Weights of a small GPT-style language model, trained from scratch on English Wikipedia: width 384, 9765 steps.
MLP neurons of a small language model. Each row is named by its layer, matrix (gate and up: input weights) and neuron, and shows model dimensions 128-255. Each number is 128 + 32 x the weight over its row's rms, rounded and kept within 0 to 255. Numbers have three digits each. A neuron's up and down rows have the sign that makes its largest values positive.
After each neuron's rows, "fires on" lists the tokens most often at its 100 highest values on Wikipedia text that the model never trained on; "fires in" lists the words (lower case) most often at its 100 highest values on Wikipedia text that the model never trained on.

L11.gate345:132099177183181109128093122148079120129101134126162091162121107176145170145126110116156151054146129131145092139125146092112156105120137144124153127151061158094172163161137163170038165117094169117104165131155143132112124170120121173127103077115147176122125083165115188098149107193151147111063066103197062125122111195130161095157171175151117144159166099073125098060176123122110130089109
L11.up345:057066135175130128143130101128121122149137173123099150139098196158189159122089141150164112128139099153122185109137158134112102151098115102143150061161114153193141122143122197140141103132144144130172153161155144161108108120134137160130103090141131157127067109184109172136141164083177188124114068134130108154115136150095109094141163137112137147089124096021087180118057177153100094111132
fires on: " to", " in", " help"
fires in: "to", "in", "help"

L11.gate230:120122183141108106138149104128094133113099101140148139090135105154156165178162127151115125131140133109132143166177125100133161191124093105083156114123120156076061125095132091078171175045105112149157141117131129092118071118110123127120102127163167156100124127120113135133167124076060120126163104106122114128090133102119088098137114098077105072171083159034115079104110160092131134073115
L11.up230:079087174088147149194083128217154110142169162118088102148083098122149096116121115111125103136149153156109124129082158156109110157082102128111164057123084102151111134161188166061166134140117091177133116077139165161162144107132113084126148151143180137140128105040160158042155133067098121106116105142169089180118081156151097135169171069127103125127136153125081198099108119168078126133108
fires on: " to", " the", " of", " after", " during", " before"
fires in: "to", "the", "of", "during", "after", "before"

L11.gate362:119120089150132106102141150114085090098109101112107122065112156146107151119141171133109141143166162122069071156172195110095153174098145096171062100115173132050129088120151140113116094125117050171149123156189123174175081138181116084108171121181118126158140101121133075057125143088169170116087108105140154130147117108122113102150126106131196115127130101136081120118151134162156165082129
L11.up362:076120091124136107128139096195117087077154103110134117108138139120049139184150158107119132196077105147080084146169120125081139141129141179088136111145138082146169100126077118124026112103133131146094141126136194118120105130199147055139116036126130130134156087176101160138127127137129154122069164143158186107160192106152183160115157152139147131148107133143158122137114122100186142108112
fires on: " at", " to", "T", " from"
fires in: "at", "to", "from", "takealot"

L11.gate556:148118137127130082165114142115163091163113138081113121137163089169151129155157124117153187131136119116215140142207131150129165127200081161145146202153119125139108084085147145115103133136178126189130058140117112145088121162112160126103129153159118085158090077158166102108179158114159166076120147100122087163073121149121118119201175190091112138091117160099109157113112152112143131180057
L11.up556:098116121209124105169079129154152140117121148081142123122110102181200170138124146118132160146115106097105092122140126150149058078154141093192144177125062083095132096121174156132085158160163187125164154165098109152081107110103134114168127084120185097138129115134160091118131116076123121135093138114102133147082116164101135101151187167186119067129089136101114152157129158099142173138113
fires on: " a", " o", " that", " n", "a"
fires in: "a", "that"

L10.gate816:134149100129141102121134142109160100120123104138134155158124109098112111123187084170100161133197148095111158140102128138068126143129120113159098093145175158151111213180176146113088084092168148207122101120080108147080109159087149115145123135117103075129125132164178162093103098165118129151192114165102102147169147187116131085166081210153143173120152138113134144080168142094143122120194
L10.up816:187132137063133179150157136150111180081122115073185117143088106104109135111110132146081088063101175103145159169074137133112115180163104139201134128136040144130083126114192138130084106095104112156113175142148126156084062186160154121137156140098171162114092141126179161116129124099173115134101130131148181129085175136079135110153146199134124142115159113162125047144109105090182158117092
fires on: " was", " as", " is", "s", " were", " are"
fires in: "was", "as", "is", "s", "were", "are"

L13.gate381:084126049095163141137134159132165155179076114134138085090108176106097153163144142133100079159150092172072103191203152130193118150138158137118042098138132180126099154134112123139101144169132123130099186149113137031123117101149109134107103104067076153153170134117195101122178096106118232184113175134163154109109097120138135139113172159114081141096134124153071166142159118093153138155093
L13.up381:131116132183130142146154106161120153115124105117116131100082139117097189175160113198115080122147098109138149187125144152103096159050197131065195146158105114170144087181141165145104156101108210137169166136116136167129149123163132110142104123168141168124165081178111140158121174130121142115116110134105096097102089103132117110076129140108114112031189103151151154117059124041126118133139
fires on: " in", " from", " for"
fires in: "in", "from", "for"

L11.gate465:148119117117140151140114095155140150113129173160082138110151107155097086146124142120121135152121114152105123102143120137104149193115124080125124157117137125148119131082187132111132114122115124124117111152107071083072117099072151105100138116132177145081165133089068062115104063140090130123123151097105101188180235132130108085123089145169093054151168125139130144161170092102085110153135
L11.up465:147122178114153106145159157121134122127120178181090163161178168121167165121095106137070201166151112106158134149091149105165078176151094118116120057129105113130180163103128196145118153085142098111133129084176146108151139114170118119089135181105162108144159121125154121070129077113176193133119173176158190075142112120149131128154106121089114094166114163155062182181082122101118137077102
fires on: " was", " is", " located"
fires in: "is", "was", "located"

L3.gate631:121071162158187102111129123085085181093056150146165167127136108095119188108134061127045159097094131109103094097157159143140171214150103210168110074106101157128091171149185156149131197121133175162132120119130170166092129120082134144154174128170117089162135135124134171134141133081100097147149123133056120151090083145132137151141155108122098088108179101145104121149124105135095106076128
L3.up631:146122103114137180161127139133129095114174107130079048144132093127138151138150129091089150123077122124143119101139186076105156140154129140175216110121112154135097130113097096120109121112118111133046171161096131187149125134174121182104109134068112096181145110110122171164149120087115115139144125141105183115144169129169170175063179154139136074109184172096123071055148130161135119107118
fires on: " to", " as", " was", "as", " in"
fires in: "to", "as", "was", "in", "lukas"

L10.gate955:124109101125143174096155149125075132098178132190137099114138144120162177078077181138077083099149088131170088128167111105142084152130145192120106156177067109063114120125094091129116103117108149159169128115140116091112166144077042132159117126125107117086192174036088125156118119080124102133134153094126130136130116165222121165153093140115150175123114156154163184174148125121134144104116
L10.up955:130146167150126121185167119153096131099123122166161116207089105125102147118208151082141156155127173165114111184132103097063174095095138152112190095167135115140193124149124160130075098129126163114080157133072139110140122155112126148091088140177115085188141117100134133102072142178137078115124121080145142131202107094124108132096103123168171154104189131117147143101146161049082109123131
fires on: " in"
fires in: "in"

L2.gate27:075118099114179094143116144142142149110104094145099077190129102058142111145186099098145103100123168112101108138136107089051060162192138128112168119113128118111134099055151146128116084112118090047079108150127170110122105163108148137161058096123110100085200153173117094151085154143124154218156149128132098145147096137075126148142107110078128127120112180094136121137128180164116171112151
L2.up27:120120118110128042100169140077101102141144159152094126135098097129160100081106182064105143132147161073178105139070124114143119100112164112070096111097149163127131140168160114120166091172096152107117111113155118110185166211140121160172149148161063133110125154142083126130108183136093138084135153110180134126158133117187104138202108104108146182105082118116158133092138157108071090148121
fires on: " of", " number", " total", "n", "ug", " single"
fires in: "of", "number", "total", "single", "second"

L3.gate76:071118105149118121154111071182113138089155081138148120110079130088139098171147141169134099125099131105106130134188080146126173112136143136167135179161099148130131121100125152117164084086159085170111062129138151181149163131134144054147130120118181146125141103128071156124125146088090098149102173157107137126108101138119138140101174099116128126106117168084125141161068114150122146100119
L3.up76:140114101076134122105139127091112112190148174123146151103107090074108114134156171112136110093109156187108103127151091150086088094163126094048134091127118173147114183173112178144163083158182132131093084139095105153147130116122089154155143117121096133110105096136150150169085169065163065119079144130176105110124089106111138078144152106133123167127105198048100086112068156101081138133110
fires on: " of", "in", " in", "to", "off"
fires in: "of", "in", "to"

L11.gate8:060128106107106167119191087094170111109131104081222114155076121104138124091113071166115099122055121101129147116121152138128093152152170115144132137108128131131168135164134126115126178116185152137146144140160173106167111103119108126084141138157095144108103191171092104111109083137135171162161153147118077093106171093090137098158136158091114163085152184157143090153154143103114121121079
L11.up8:115103160092192116090154115070113166110127085152173117069116107108115183138107212156149118186099137126099127099135122071138107135114157092127097163133112183120159154142163052174159129186102136135131175059132147111109124101117164103132084139142150118111116124111159148172084139179121155085082090147099108187139033177153153137137104155141116108092126114162150103137140134124105083103089
fires on: " at", " At", "At", " by", " By"
fires in: "at", "by"

L7.gate886:158201145140185175148118137115166105169149092164177158147097112098104183098124112118151182081165090127138088178123183186166133097133096181134159166084109113098187137187100085129142183084115129117139112146099138119119102096044153183162124050077176102179188117128118164094080154105118136141162105100154079136130132196119103140085138089138110122141084150141172109099152079118099184094172
L7.up886:114163091134108128104118144073110088127136111169135207128124068076149165178118126144124144076122120082174153127091094150158138161132082105083120101121092169115112115090124088104137166125164146097163114090151157160158161101119178191159065105114173128107174164215089175121112075163110157132133131170120087107191100133136112071118178134133117179108078132108097088167082096109129066096154
fires on: " to", "t", " of"
fires in: "to", "t", "of"

L9.gate243:164092127163087190162175087107143117142109047122183172104176101140086133131163120145105084136110191127117073104157094180083112185102140141170140167144082095125123170114106069094091104125085151119172148170163111155073110122127147101132122124169146154136106149149115144132077082127126097169155130171160072096078145125103121156124116112158098135113090151109089165162074135197168215187135
L9.up243:131147141189105051120194108125112070105119104174129136093136079120106132191123130180147109187125196151144069134162078166104141131190163130134136155089125147107050134134076124114082062127142166132162180120190079128095078142091125138063076120171090112123180111143122173150103157073106116136128127149108125102095117172138106166102169077167112161112126154149149127150097113126152166154141
fires on: " over", " of", " for", " spent", " Over", " last"
fires in: "of", "over", "for", "spent"

L3.gate304:147154064135143058120089114110083141096115128094098150070151170152123146114092151112074125118113162088108093103152155144128170087063165123119096129127181165116152178093138129111142130114093101090175148113140135093123134083124132071146053159160094160092142132151117122106113108160148163180141160163115071129128138131105151116114103150149143124027157140117118168147163090164115095131051
L3.up304:116160079121114111078151077118089126161142064097215172105130161109112146074072144129147118140154136106140108096159153157108094167142127128201098147153139122128139184135088131087147097069134110165136121129196167112096136105133206154148081123175106109101154164103116124077175120147145085148181125157108098158170155131131135095121109146197094118070154077138134136210110170150153143161054
fires on: " began", " to", " entered", " started", "ed", " from"
fires in: "began", "to", "entered", "started", "from"

L10.gate791:144108129154138044114131098161158146190102150117125092087106092142095180142129103115075123151164168142102106144106143104142179171104143100180178133107127141103153086128157125149100135089141158132140100101157099122110125171122159173191158127081196104125144132099152171175104085124176160118108184121096101133144078172138113190156128161091117186077166198058160133109146098149131129189198
L10.up791:065170120133100144130165095065163157122130132115097095097079072143092136158172149120150134165142178150092081112155161092146201168119106069112129075092115140084131217167156084145106089100136086169114116145194136150119085083105162080157164123137152139105146126178104129164140117101089154162100152128077120138111128158135120055119149166106163176077100089140118119129182148074140168063147
fires on: "0", " an", " a", " are", " is", " was"
fires in: "an", "000", "a", "are", "is", "was"

L10.gate74:114136093164124148165135147112109122128138120166133113126106112210066200146103119137174132114101077074160146112142146073122126116080155108167173138182096124102112153068044115136177161210124206135115096116171133081153103146067168131116056157156094121080145096127139153155145160152160173134079083117159099128204119208123141170137101098128121155147164091153163130131113096087145121122120
L10.up74:159154081152170144026148078145098116138058101173139121122072108197108115122170091159097148080157058079162149083110095084092160123133162180176180179191120073109082150111139143112137138123118135165131110132126113066072110104136133038149175136073150124166114117123126205158124182122196139142082099126086166098167092209120092148135044141178125132117139101095136174089118120151161169145152
fires on: " and", " of", " number", " among"
fires in: "and", "of", "number", "among"

L7.gate737:192130214148113170082152146174194132145138170108188155123122016132112101176126088140139153121154085092103170141176106133103157164092173122137186095166147130121195111119134079096121111080084146149130086188137070138114111142133168101140171103123081081111144073137155165092136144155134153118110117158145100186062122148117136132102177134135090169193166172199103105114155140083120134153115
L7.up737:128120115122131173075096140149114132136223125126128100150128161137128079149149120116085135087140145124144122131102159071143115131144155122125160156157138111149093133124142132143134102118170089146137106163110174124120128166096160059126184123051126050130140156112163141158197099120125123155116135141164105124149137108163150104108135160089149127136099109130087075111131096161090139156187
fires on: " an", "al", "an"
fires in: "an"

L12.gate29:122119154076131112150144114097140109152155111131177163124126085186154080131158154142123114104156146119154160142182140139099065128120063164130146085184159110191128046041120108162162144150141114137164111062115125102087106144174133141148176165198127145153135139082136104143108089120150123050115161095169151167052179153154086149135158203144111197059089143153145143089140163085173084087089
L12.up29:121098113153093115120125138090129110131110156171140165224147138177115088110104116114089163041093163056127095189122096107100110100139131097075148148156119129067092121152146125166107126107148083166204126081126068143160122150129136178123108149110150142124104118096142150100140124138112060119138128129135163120086108126139089104093083096135203131138144164085134109123136088102077134089105
fires on: " a", " an"
fires in: "a", "an"

L10.gate923:091095137144098155112156138157152195136151137144135133116127169129135165135097183096077133128141113155164112151107181115119109212199163237141108129151103176098130144075105135217117125134145142143067129172105168119150174142172109089125134124095129117109074095094131164097136126122171136091075120151120136166112146093137124159126130147117139148112123127191081115107101098169179104111096
L10.up923:091111146120156168141127109154120155190159127156120105083132123141119151154190073131052158095145136092082110155153177122048081126156108159114119096094119146108094083109131107136119132177101141094091136121119087109115171174120122125129112064133129147146121086077111175172119109145073065090098106097114124114149133050167072134064147157093098174093128189158149133129071109116139121094111
fires on: " on", " from", " From", " On", "From"
fires in: "on", "from"

L10.gate653:159130107091122060155103096107169105148138138152136082139079176112107130194172138125073126186151141183193121086084129099066094081142125162117126107095110120097077150091151108157097085135148092133150111102109142094073109136086091091121102171113067086117092128108162110201111058110167122132113172098150110073181174173166103156151133092173129065141165114120110122106102181204116144168107
L10.up653:093127139097113069124106068146112113117149154118143159159156166157139145113118081176125088163112128112111110113156146147100115079157138190127093193097108128119128080111121155155124139132175151151143072102106126105089083176142156113096179160172094163129166127157183066118182085095161145127139168067131120163118110128164103189146118126099114095140045142058143158175158139134096141152123
fires on: " as", " of", " As", "ary", "As"
fires in: "as", "of", "parliamentary", "asks"

L7.gate658:085139122066121073129086177122166134116123079156166134077176087167172210097116138118126124098133139166140165155159127084106179080096212162154121103163127087115132144079115119115125166171178112140079113088092152107150162059088141109156091128120143129160171156102143158129111111157113142109135106144125101116140114143176147186123143173117124101087150144132127135082077141095150131161168
L7.up658:131175088100127122078142133123174118083169150084136156056162117176166158121132143136139111114136047119154049136104100120122110153065154141110161133157158167150150139072097055170074172098113108145139107070106100156113155145137161152165142136226109147126114122098171125146076183075062112121132152076160152142118123148189154073106125069083106111047154200161059202081165163137158170136128
fires on: " in", " for", " with", " on"
fires in: "in", "for", "with", "on"

L11.gate784:089094211147154147097155092194116128146151118103109107125148109099135101136172175067101150115173126122145105137137109110078185114092179124099159088133090113146110188108168150086107085081115151153162101194132091144119147139097191122121137066118144075137144108161067188135101124186115107125100085129068112150100144170112130069181093162110149198075147132114121131168150062140184129144140
L11.up784:181133133082107153121105107198169152146153102156101090082148175181093091139103192115172149058131172121114104116139116109164164101170136120141114081095096154073163123138157168115153094090102123159135130179121083155118155173100158106162138087103110095121133132165091162106167140187129110145128163153123143131146190149127120094136071116132144148141112113133099093118155118141137116166098
fires on: " an", " An", "an"
fires in: "an"

L12.gate781:108099132153138119150141098121101115134173139171095109165075121093064163172146169123140157078115071182072163128187166112109110169120153149149140118141114143137144128084137140162127134179164158126101106125109100139114108110078111086111205128088139057128115092131163132060089147144122136168127124147164111077080138124110071105120113123141084083130212115116061124131096155155139138146127
L12.up781:100097142118139078114156089186068153117111125167153167140143035141110166124109176140112217083057137135143137170146136121111124138128166157172148204146100151122172084146100166097155082147161171126110084065073082154122124131109102183158112158172170179160065140095177096092069133111171136100151150123093152144085110140147094158187154137071152129149095092099118164102162096160155144115116
fires on: " which", " that", " and"
fires in: "which", "that", "and"

L10.gate807:146076146168149102126138067155143072144100157115198144130123135140085089104119158135160131056137152122116168146136158137042165078086156132134114144112077102115108187148091138137127110126097087133100178126136113134145147199093106138147098088149160163143103140124104110086111102138137084087144167155113150147121125142184095108156149123126147083078125103136082141153173128096130135124056
L10.up807:116077093075113116104137121110091147102130151137200136169140131101127068093147171144172182157138191143165099156170143077109150150177092183164102101100077152096155112190085176168141130183164142093093154112113099134147129130078193081102131089121150155111129131089207186083093125143139084160132153181160137184124149142123082091088160132195089141113129140137162143148078130128115193167059
fires on: " of", " to", " for", " in"
fires in: "of", "to", "for", "in"

L7.gate461:154167162142078099097127106087119109153128133104116145068105144123128213126190129092143112109183071110146131117079159144163114141097163128116130191141141114155135095133117154057156139153149130138066101156132104147130127163109138130166107148147126129129107161123199118123112089146134127125109189106107130135103141130093147177079095116102132146187165165111145101145141149115102116162188
L7.up461:124118099137134124085130138094128070139130162114144080113147131194167124117129153136178149142155125152112135109113080091129127128108127138094151166138148139121150147143067062098173127109153116172161138097120111091107139105136139083151146158079104175119181097124123088100056134118143073161118093151112146116139119097081109099111146109175094140092156151175084118121137134138158116161111
fires on: " of", " with", " by", " married", " under"
fires in: "of", "with", "by", "married", "under"

L12.gate528:125142172109082110076115124106109116047085126145159157133099092095133140184173109125147223123124146097140137175159114110101156147162126087107129117149112167093103125134136163129121083085093098177154163130106139114096075151166159146082112139184165113096120143128155155087083130086144143191100095042072169145179133135107158127122128095096169135078170164143129098135154102107074104056075
L12.up528:159140151124106134138154174092151124096120124185115107126134106198135172164152077141110184091080195068158085103189143127181131175125073059080173099144167111108087099143059143117084073067129118169101101162122157095097115137072121099106113071133062145126151124119097148143114155066076092077081143192100099088108122139147107105167106155147098137164175169101071140171156122055087090149161
fires on: " was", " is", " were"
fires in: "was", "is", "were"

L3.gate900:146136125159158061172072122149093142179122122118105110191111109130122150139150103106117122084117068108146138163102103142095118144189113103129139069153068139106124130124179158174131064190146140182131096152100138147115150130133138096186088134098101149110091124112112123134142155118167144082095169123117071140068165188092071158087124118130153140164102083139085140197111092157138085088112
L3.up900:156102114115118103139086178132152176146081144087137131139153096103115167146122096173127172100072160155111090185116129147155123164112133189113116149117119075109140123113110126152133085118182131131084127172123088100143120096129115135154125142105162134170112152147070156127088102092128141085156072102090101157179145128116105120119124180109193106130075177112101181054045116148077128125104
fires on: " that", "um", "at", "ire"
fires in: "that", "mausoleum"

L10.gate235:141146159171078130133141052119202119182156167128139154140098124179121079125128117123156054114080107077164112086125145081088096119090147095113185140122146080057140118104105136128090142156128078104134119135089138137159109162126160102196112142180133150182129108170073153109166178165100107186124117123137143121114132113134114102160177144125171180108134148077149087111189108133121106126079
L10.up235:166095123166110135169083085177126146109133203109094122060176148092127116176054130187141120116142179103124169105124163174163116121101143099111127151148151202197131109139138138117147148138140195145091149097085156146101068131150068120188132156096155211139135097184163076150128106078106075100162159198140145127136178076079165121158080140127166100116080131065143169155192103143113110122174
fires on: " to"
fires in: "to"

L12.gate942:126142182098120087084142138104142089146077156142122085197147216149028130153127121153122133098150111121102094179138133118101125097045111192082188133182085122105139113134102143171123157161129134079113121114076143136127133169133070090145143111155108149136077090130157090036089141133120116128109117098131145112174106153081149109100131157092131171158168090130086106102152192121108134088193
L12.up942:163138139107149088098137124131189124133164157143152111135129111072168156086115171142120100103166159103107201088128139161148146138129174160139115183125082142080163145084153077121121156125162163136078138096070150116093115138056124070115188136124137130181119089119137185099108072051103104095111107110051133159148121125135152107095035092152160137174130134095147123199114109103151107116122
fires on: " and", " which", " but"
fires in: "and", "which", "but"

L10.gate379:105140135135120152120090112129090113104134132138147084151121114103096161124105099091091116104142178124155079150139142158111132153100131113112094169123114144134225183127135108121194167079151154129123136150169143074109093164089068133118126110141178146178139098076131118090074129235137137137176126083135142147112124137133143151095170120147102114150080102152101143142107134118154055126147
L10.up379:178124139139159104095144081076186115146147200104090133174102170153125154125139161183124106083112104107131114148137105178157123199117130139124113121182122080185132150091085096129143134118139112189183144118135139179077126143116144069104136050079143152180187112105130181122091160141114144125126152163164138080143095084102160082122083145173130124091086178128116124172082167076164107083137
fires on: " with", " which", " where", " are", " large", " by"
fires in: "with", "which", "are", "where", "large", "by"

L10.gate924:126126139144074116174136122084156067106116157109222130103079110131132080128165110138162178136117080143151127111110109118127129189107111120109060149119087088115088106123104167154107155062110169179136139126124106104115067135154156100067111052041100207177153131141090176106105148101111114173180188158182177164084178172100029138119196171104166123140115092105188126121152154100108144110179
L10.up924:094143156098205161134161128114127077145110107129160088110092089177143078143052133120109134090152054120108089134123096179165146156146112187141156123159119106105178115132129139091108151188084193155155079154120119081107066161112131088133128135099166167127100109091113134174130196081122079110101167173142149145167172112142112133089105101072107125127128103108131107102155135130102164089148
fires on: " for", " by", " to"
fires in: "for", "by", "to", "in", "at", "of"

L9.gate471:134103061126149102147176120122140131127122139189101082132092105106129184173119168143133145154118113100153071098098123101118133105207091120141064181158147136166109161111081095081134140145140143143092118168102160140130176095130159118096058126126094157148135133105120125183134082114156188140092135120182138153122035095115082173139089117166119086137119122079227181119084137108127102154135
L9.up471:122130124103098115138131142072116066105100118169082078133179137118126135062099097143067129131138148158109114136120189071123053114147110156194125121037151116102092158175154147140137105122203162118121128111197169149114120157115167118127144190126034128098186151118140135142078155131140160095146097110078065130104190151099100177156151132140133122132099105137106100147147130189121163138127
fires on: " under", " of", " to"
fires in: "of", "under", "to"

L10.gate265:111150128075110053145154141134177112090168101137054133147098090077138150138143176097087154102174118061176104128183075048145089095131186134186165174108149148126132166099159178103164120128119144132113084233093148147068094163092153179149130109123106058144072145144105164186128181120162166108081082027051143162159111178133138146168145127130142140124106113125146098137145099136182084110158
L10.up265:077082150098153122046110145113108122148170084171120137126157115117145089178109126107146102019115136086152140131155172036115132116161153158118146106139136208081130117083149184199152105122145112119072138136115131126152130148138128125132150173101105095140081085165122160128136142065145156110107091138100161084178158183087131146126113112176117110079068120124148132131123135138139127170103
fires on: " to"
fires in: "to"

L2.gate686:158129146130087089162030034134150065180137203092085095081161147091121120110173128142097133182134109148130110146142107089131149146097126173113111090111172131129172178077120156105070121144190121138096112158107162124136136113123121152174066166183140111128194133170162163140127143082079186129167111197082076139143125195157095147158094105185151133140147097104215116118143136157048098067128
L2.up686:096129175123142130142084125120114119151119145139067172082125124087130114189168118094190141136192151195106134035069126112156127188108126072097098151157205144056126081079085071089133106102096081069074170202150054132157139113065156120084097050149110099105142065159202137113111118123142121128129128128072131079111120174131179133132083169175116127146129174140140133138181100165117107159136
fires on: " one", " that", "ad", "an", "ie", "ij"
fires in: "one", "that", "beijing", "those", "bowie", "manzanilla"

L10.gate862:112126118114125167099186179137091165116083134155196108178141117153114108136195130116125102123158150121122136125097122183167130137089139057123127124134168107089180133151171152110105145095099108104056128157122166110202139137173148145113105122078220111173122092086142117120165143116158106074104092158138167166089153132093091066102069141123132161136170099156120126135158118164118117056129
L10.up862:109167106108162150113142098149174109153073121098137122162149094116163148094167044136163117181148098118151118130145174096153075174062178065086124129124191147091118114166135145080121179131178087107158117113129071151130073174166167125060149077121110121146173134084109046116114153175131116096154104080129144147153160226140077112157106168138119154150089154186147099130173142137133093152165
fires on: " was", " were", " is", " be", " are", " been"
fires in: "was", "were", "is", "be", "are", "been"

L11.gate440:048119117166124079157197107132116130127137177142137154097111098132114156165214194136111094110183096155071133131163164069081117144126153185125163127093134115068155135111121170139118097148150163144139166152095099073116104130122102133146133113082083160190143101130115084130062115155095142089127170103126185132107123094153165126172118132065103112082145119124154107149136127062150103138098
L11.up440:126132147098139139168133129117077092149122147144103115133107158163184155118123098119190146069134109116075097097140141135085135161138156110145064085170132123137119131133127146184056087144100143126127106169137090103157150155109118099142146094140142107134161148105152131146120173092108156109182110114128119127168123164148086082129147126100173147121138146166200163072073132143091139119118
fires on: " to", " of", " in"
fires in: "to", "of", "in"

L7.gate659:184154104150128089107149122186144147125124193106117147180135117169143042168169113089162108164184089165178135084103112193054105059122128092079126115135096072131122209170091118160130108167142169106146123133156153136185139116183126152094097137138130135094055102171138110155123141110071152121148071117133151136142137087157074138122086183115188165121178058172109089172071101126102119176159
L7.up659:113082122092132141122164149139181167129182150107165147094126083118115034113141140149080166061189081063110124131152100085080110117151132163140197134146099103117135110189089189143091126188138193118125138137084097174116157095078143114137109092118126087097114115106086126160122212129168073146133127173179134118132141109118168142112124083128103094221201146103111181082141139148167175089153
fires on: " to", "to"
fires in: "to", "victoire"

L9.gate874:128065135105115103105135110154104154145112174112118218156118136142119142121123086179102174113132137125168091135105149141129125080160148117089163066126128097079187136104189067101136155109133124178113157152137187144123107088193121104123107132034149123137127071098091077086160130108123077196118045140128149160114216136141127117165144192157169105121150128156145115102158160111130146157089
L9.up874:139152112166139132131109144074129146136098152152121182140155121155079125129169073132106204170124099082154072133105092063132116134091128122112093122158166139105142136083115104152078134130171089079151078115128091176111118170212104125108111134119142169113146116145069133066134098113129108119152112170169145146133137130155107155112106179170102179170116187123135081114167103026117137159104
fires on: " were", " was", " is", " be", " opened"
fires in: "were", "was", "is", "be", "opened"

L11.gate253:162142146117134143070110141114106158130108098167161132153116109128170143135178107088147093089059101141122072115138112074144130137159085173057135034130080058100121185173180084121087107119113169157115183149115091114049152100148167145091102108175095148132118106126087140050145141111143139089162203144156174109116122214177149212142170100143086134120090122178173117128034042119114153129118
L11.up253:147106100095132129136153098148097147154154137129195140147107111228130120106150143116156146113110117153107137150157100080138123160122190133109142153111062143127147159182188102165126107194155185135115148165099127170137134173091173150079079076158150158148166075179100130107139092148093132096091194154200112097139144121153098169106189126141171098125161147166106117059072035157129114112095
fires on: " the", " for", " in", " of"
fires in: "the", "for", "in", "of"